Part of a small language model's weights: 6 heads of 32.
MLP neurons of a small language model. Each row is named by its layer, matrix (up: input weights) and neuron, and shows model dimensions 16-143. Each number is 500 + 25 x the weight over its row's rms, rounded and kept within 0 to 999. Numbers have three digits each.
Before each neuron's rows, "fires in" lists the words (lower case) most often at its 100 highest values on Wikipedia text that the model never trained on; "fires after" lists the tokens most often just before its 100 highest values on Wikipedia text that the model never trained on.

fires in: "which", "that"
fires after: ",", "),"
L2.up184:499521482525476522525475489479501512486476534497453454441528538524520518477469480493508491476431523473471494538514444451480463528466529507505509483488484503504528505499480464539484514459501501504515551508512515491456491484497499482490451508505490466472486505472501466541506513469522497532495503508463562455487521547479516500553451474475509526528502516511532514501516487479505532453493

fires in: "the", "its", "a", "his", "s", "their"
fires after: ".", " as", " in", " and"
L3.up165:489534542505483522515503491530532511483516542478491529538501482506508499513539483529460481497500492476496484489511504516502511468492474563561440509497510535496511492537485458536535511525499487500484475476477507502478479451488525488481507450480520499534464490531503467484522454533539484479465486475495482493486472511510486465469501485511478486496509526524520482566449459507527475447507

fires in: "a"
fires after: " of", " in", " to", " d", " by"
L9.up492:467447497475465525527479489460497545527457482501448497524513491492502514497486553527485484537482510501481468532462507513476521487541493475492460530456481449479506501480470446470492498474478483524569483467473465519449493538502544537500496520509490475507537500487491519524511478521481503494491500470508496493490485505534508521497528510538477539486527482445561497470487465477493431519479

fires in: "it", "which", "that"
fires after: ".", ",", ";"
L9.up197:464514491487496487489517506507506511488531527492513484491491498505485444505506539506508511509484494546466508477501450491470498512478515487492519499510502439517461467445513451554492503532467510535464508505474499500489468483478517518519473475536426501467524495489488487504473479484530491508484492490484567484479457467545472469493488532524490508478506519448512496494468500497496433556477

fires in: "after", "with", "when", "whether", "half"
fires after: ".", "A", "W", " W", " whe"
L2.up115:504474512508478505506490486522499556464483472468491476508517479518549507487504509494498506496503555501488515494526524470467487528477497502486505487491518509501504453467487508490493535474506478469550495500509478534488486501503508509514528509526497479492504495483530506498506450500511478514557476513525481513490429496514483487459453498528500451490478475505492520541509539487512525442497

fires in: "but", "she", "while", "and", "2025", "2021"
fires after: ",", " ", "."
L6.up554:523519522494487557536495500541510489493533486484468470525515467490520558474478477463466494547486489532490504469496508485419491516494486543520516445520501494506518476501498504454523502489499494494442492495502517514500472515478538498484500511480446495497499445509521496516543491529511506565532494487495481476500495460523518518510470509479504499534500549494536489545451577510524464497499

fires in: "where", "when", "which", "whose", "whether", "with"
fires after: ",", " W", " wh", "W", " whe", " B"
L3.up911:491481465509449523517550514520468517496523508468477441474502467507508485489513495500502478541462472492449478475502532465486528524447461515525480528497489536546490456489493493554501484521446486462486487503477525499513469510445535485535485505499471508506494481452504507542500543489491510551480452505502494500492492495485528481463513502511504512484496517471508531513483504481512508488499

fires in: "he", "history"
fires after: ".", "==", " Con", ")."
L2.up686:545541550505529518524550534541511543509473453495478528511502504518462473480479471515499487507505541490520500515523505488510477496445515520496496510468490469520498512520495522498473509539537494523499486524507506472468509469524521505447477482489504466499450527514489500485503474555488509463530466454509510490477487471447479500517534518451490461522501530523559514487490541479526491498469

fires in: "this", "his", "her", "its"
fires after: ".", " and", " that", ","
L6.up520:484526508504462493463486514494485557471511514483513489537524467489502534516459511520494496517505543514484475495455519482507427511448459514541452501529537482487478415499488481537514493489500484524493500517507510484490521481490507492520500494516446470490425505551482496536508464525553526487520487498478490479474519513539452511490481490496488498520495509492504476530463465517479490503490

fires in: "0", "2", "draw", "1"
fires after: " ", " d", " p"
L2.up37:468508496469518491447519521488442497496521518533516526515471511475470527455501508487495485481491475551489465473476473452482454465523541515540474534546462523487521492482527513505496495547501507515514494475529481515511499523482511528503511455477520481460497510491517447454517498553483515465500473472514526461513500489524476509500485516494500541499507515524477497498517485502490556501525

fires in: "february", "january", "march", "july", "june"
fires after: " on", " |", "On", " On", " –", " to"
L4.up249:473492494474478496512490486535491515526473510465476523535503501549560506517513490518489511476474520495510519471519473479503510455495471502487512508500508508496465492536505494523456533528454496512528449522439521508507501476471512517493490494472491501470493472513466483529468490529500503475503464521493488467510475468484469522503502550448474459496528531511518557481461491458464553542487

fires in: "a", "especially", "is"
fires after: " as", " is", " was", " (", " "
L3.up231:513518479479512535519501515480480494508570517488486501524518459460477491572525533507466524515516533504461489527486479496480507447467522513508489508536522494501518513491468488515526533485498501503519517478482452545486451487501518503535499477541459489440491555553539480522489474485524505530509538486524516489498467533502474475493472484531502522518476535440518493476480477507490465471486

fires in: "which", "having", "when", "who", "while", "since"
fires after: " h", " g", ",", " W", " H", " G"
L3.up509:486488493498474487506472502545530530521556471489487486507504470500513549504485504469485503474447526527530505486510483476481499522527541501492510497498500485497484539525455471556474510502473497499528476516493498463533500476473539499518479497510517459481480464472523486512506537483537532493523439505498564533495465518480495507491502515524503507514496507494534533531481504479457488473508

fires in: "in", "insignia"
fires after: ".", ".\n\n"
L2.up63:451498491511495497543554474471517517514561484454474489511497495532480506523472521520476505507539518440495493474501517500471507528494496525489541484556474467501531500482508502526514483502496511491501474494471485555516474433460494519485512503511504515518483496525529502497459486513511518527490488492497448467512489540496478524473492504508513514478516515543479538539490474505514520496537

fires in: "the", "a"
fires after: " in", ",", " during"
L2.up883:509506510486516528513527458537516493509495512468483465519489507502503512512550486514523493462496501488527460504525489515556475518507531447452512508455497486500463475499444511513505498508553473488498515490483489523533554476466524536495480508468466458486492470491505488506501498532528525474483498456479499523502488556490469524521528495488483520511538527499532482510434499504495537484529

fires in: "a"
fires after: ",", " with", " and", " G"
L2.up813:481512485503490473465486478537474514502550484496513502475541480511492491527524467548521458504528512504516452559492540509545531516531479496487522461466519468511484476499489495516523489494509547505499530525463454503503474485514519464539492436470523499459476516490470479501506502534531539516481506508507531469515491506492466500495501470447457498537537487504508517544496496522512514486501

fires in: "which", "party", "labour", "league"
fires after: ",", "|", " |"
L2.up644:490506481503514535526506463509496485473512535521435484509549541526502518475537486456527482537460490495504506493527514481510478480501522492478511534490522501524509519481527531538471512528567534514487531529482532533483526499540489493453450517460499499501480518478506509509493508496488488489528478481471512541506505504513486469470498545497480508524504505502533511530480525480495489467512

fires in: "in"
fires after: ".", ".\n\n", " (", "==\n"
L2.up361:513519484486493503503500516500507522498516524488436550501472466525489531563496481520508471484485536541519492515455477470474490503510532518503477522532484512507523543526522449516497480496506486498554512468463463521514506537482504490488525497499514522499508501500479481479498513531486531496491505466510480481524515482463514466471526518484510514497551537539502540507465502476462464463533

fires in: "the", "s", "as"
fires after: ".", "A", " I", " as"
L2.up443:515527499480463542507486471518501518495526514470474502542515467512546522503506516517466530510534507492527510509499501540491447508480511510512510514541509528531495518470471501540475541511526497471466497495529515486440484437559522482494484506471510466497496483484501489481512501548492549474521481472494480495480436562525434506520516481479487453467508535508535476512475540496469542492542

fires in: "this", "the"
fires after: ".", " of", " in", " from", ",", " r"
L4.up798:480486458501487484497496470476481485512526495468470517495465462495507575466461502481466455531505513533505487497477510483463477464461515504535516483492487516555494437503500475525535527538516511489505471521501504513520501512533508508465492527509479476525516541523489489505490425504528521527526524491521541496451554533465487503494499537520509500510485537532503507539466531489461456512446

fires in: "the", "a", "derived"
fires after: " is", " was", " as", ",", " became", "."
L10.up4:438495504499455565483509521505526507476520497476495527514487468498549519511509476485515529533466496523519522535493514522535492472471516465515470527502494453514487503457502482464526512464476498508482460463479482549504522464509523519466480471492471481493531470439504511506463468498498533514524461476430497486463488473486493486451537505536503505517490493486546465520540494501493472495503

fires in: "he", "a", "she", "they"
fires after: ",", ".", " d", " that"
L10.up771:472445476492489532508502509445557476526506522479489515510512487513494512488490437522497467509488512523460468479504483522507511512501483508457479498557486496533479494503503507473503521523485518502485521497477480530515512495470530485519514511489493419493471509530504464483464496548502491515519481445519507532523516508546498429530483512493509534496471524499543524509481531500481487527483

fires in: "which", "with", "however", "where", "these"
fires after: ",", " h", "el", "l", " al", " with"
L2.up814:493515501481462467542473504522460483491479502517519473515494452499478496487486542474444480505491532468485510507506487500475518529476511490556492525524527499526537473479485479555485483478481505485511460503504499502478496495456490452508491489517508495452459493559480529535498471520522523539478509508484507526499513470476504496482455526514475517527534489495533522545528528495488485474489

fires in: "this", "it", "he", "which", "she"
fires after: ".", ",", ").", " where"
L6.up346:533496527489494479518535504479523532444534505482504509494481465493492525519514543521492452524518505523474487511473502517486505544509498505504541533473507510555504454478513490479528521492526536504461517480508493448479507484489497462514456497474473506487504521481493521478503459524485489488526509475508489457474498484515516505495485484498541514463512526498503527476437537485487446529498

fires in: "with", "without", "while", "by"
fires after: ",", " W", "W", " Wh"
L4.up938:543501520512447471490552551512490501494529451490458493491524485516485491517491493509519476509524483464490478483514541474445518504496458526527475467500547518483508482464477505539467489482510496479477485519478500537498473502478492472497470477508554484507497514537515495525500445494522450539500467527480503480522499479495549506440456473551499492501517453524524518526496542461474495519472

fires in: "at", "as", "however", "to", "in", "on"
fires after: ".", "ording", " D"
L6.up832:519506522514443517465509483491501490496534496440504520511484487522535486475524510470472543489498526462474477485519483490522457499485482475514481533490510504482510520458498507497472518453509537507479505491499471537500437441463510507532490473474470484524475509523470484509540487493478533509483467513445515523508495502513517428437496514520485482534528508534510490544502512490506518468484

fires in: "it", "which", "this", "he", "they"
fires after: "."
L2.up88:515519497487510456509492519524529504471526503479491448511523457501480466495521441505490509486475529528507496498478482464506520551475511520495508496528484539506464472531492481519509498496508497534540544463476527538506502520452521545519530440523448510511483489555530489505506502548479497489474527485502506538477459521515529533525523499504520480513474548457497539499486460495503522488516

fires in: "votes", "party", "labour", "railway", "fairy"
fires after: " V", " v", "|", " ra", " Lab", " F"
L11.up717:467493526517459535496516515510543514504514557472480472468513480469501510550473501533525478497469495502460503461518512480488481543487555487481543484509482481460489484487508517512516489532531520532489481498487514446474494535501487485513468476460456503502494484510479435507465472546511489462547472485480479546509496504507451499496476486508560487540524487480503481497481557483465470519525

fires in: "1", "2", "mcgill"
fires after: " ", "G"
L6.up438:488479486484502517468555537519527461520504481467522488557524486483499518499469482467490487532516545544454490473496520463468469520534475495577521461540519481523509478475509466471498531536477514523496482484509496475472498534470508470511515530535481486508506565554519508521464483488463474540522522521529470518463494530510490490475501549479485454481490521496512494509509537488518482489513

fires in: "his", "their"
fires after: " of", " and", " for", " in", " to", " with"
L2.up222:482476504544499545469511523536485494481521486494491518530463503538482490463521524491484487496499493495488457502482517451526514496499505474492463501468485468525479478488491518555497477551505471531463462506480504529546509454501498494521485521523483515525501492534479506486495489533523510499507476505515444494539494533486486513461538468511525528543518528471499541501457530453521487467517

fires in: "a", "upon"
fires after: ",", ".", " and", ".\n\n"
L11.up578:522513542474520485548507495477480495493499544509518466509532464506494453490488515502456475492467530501502513499464523512460497510463500482472470491508509539499464500496505546501503553510512556478513518500472492484513544497497493467505508479469482472481517486530474490511503495549533421502506478495475489525479504571502516487473508517452553531532473498483565522508503470487502512530490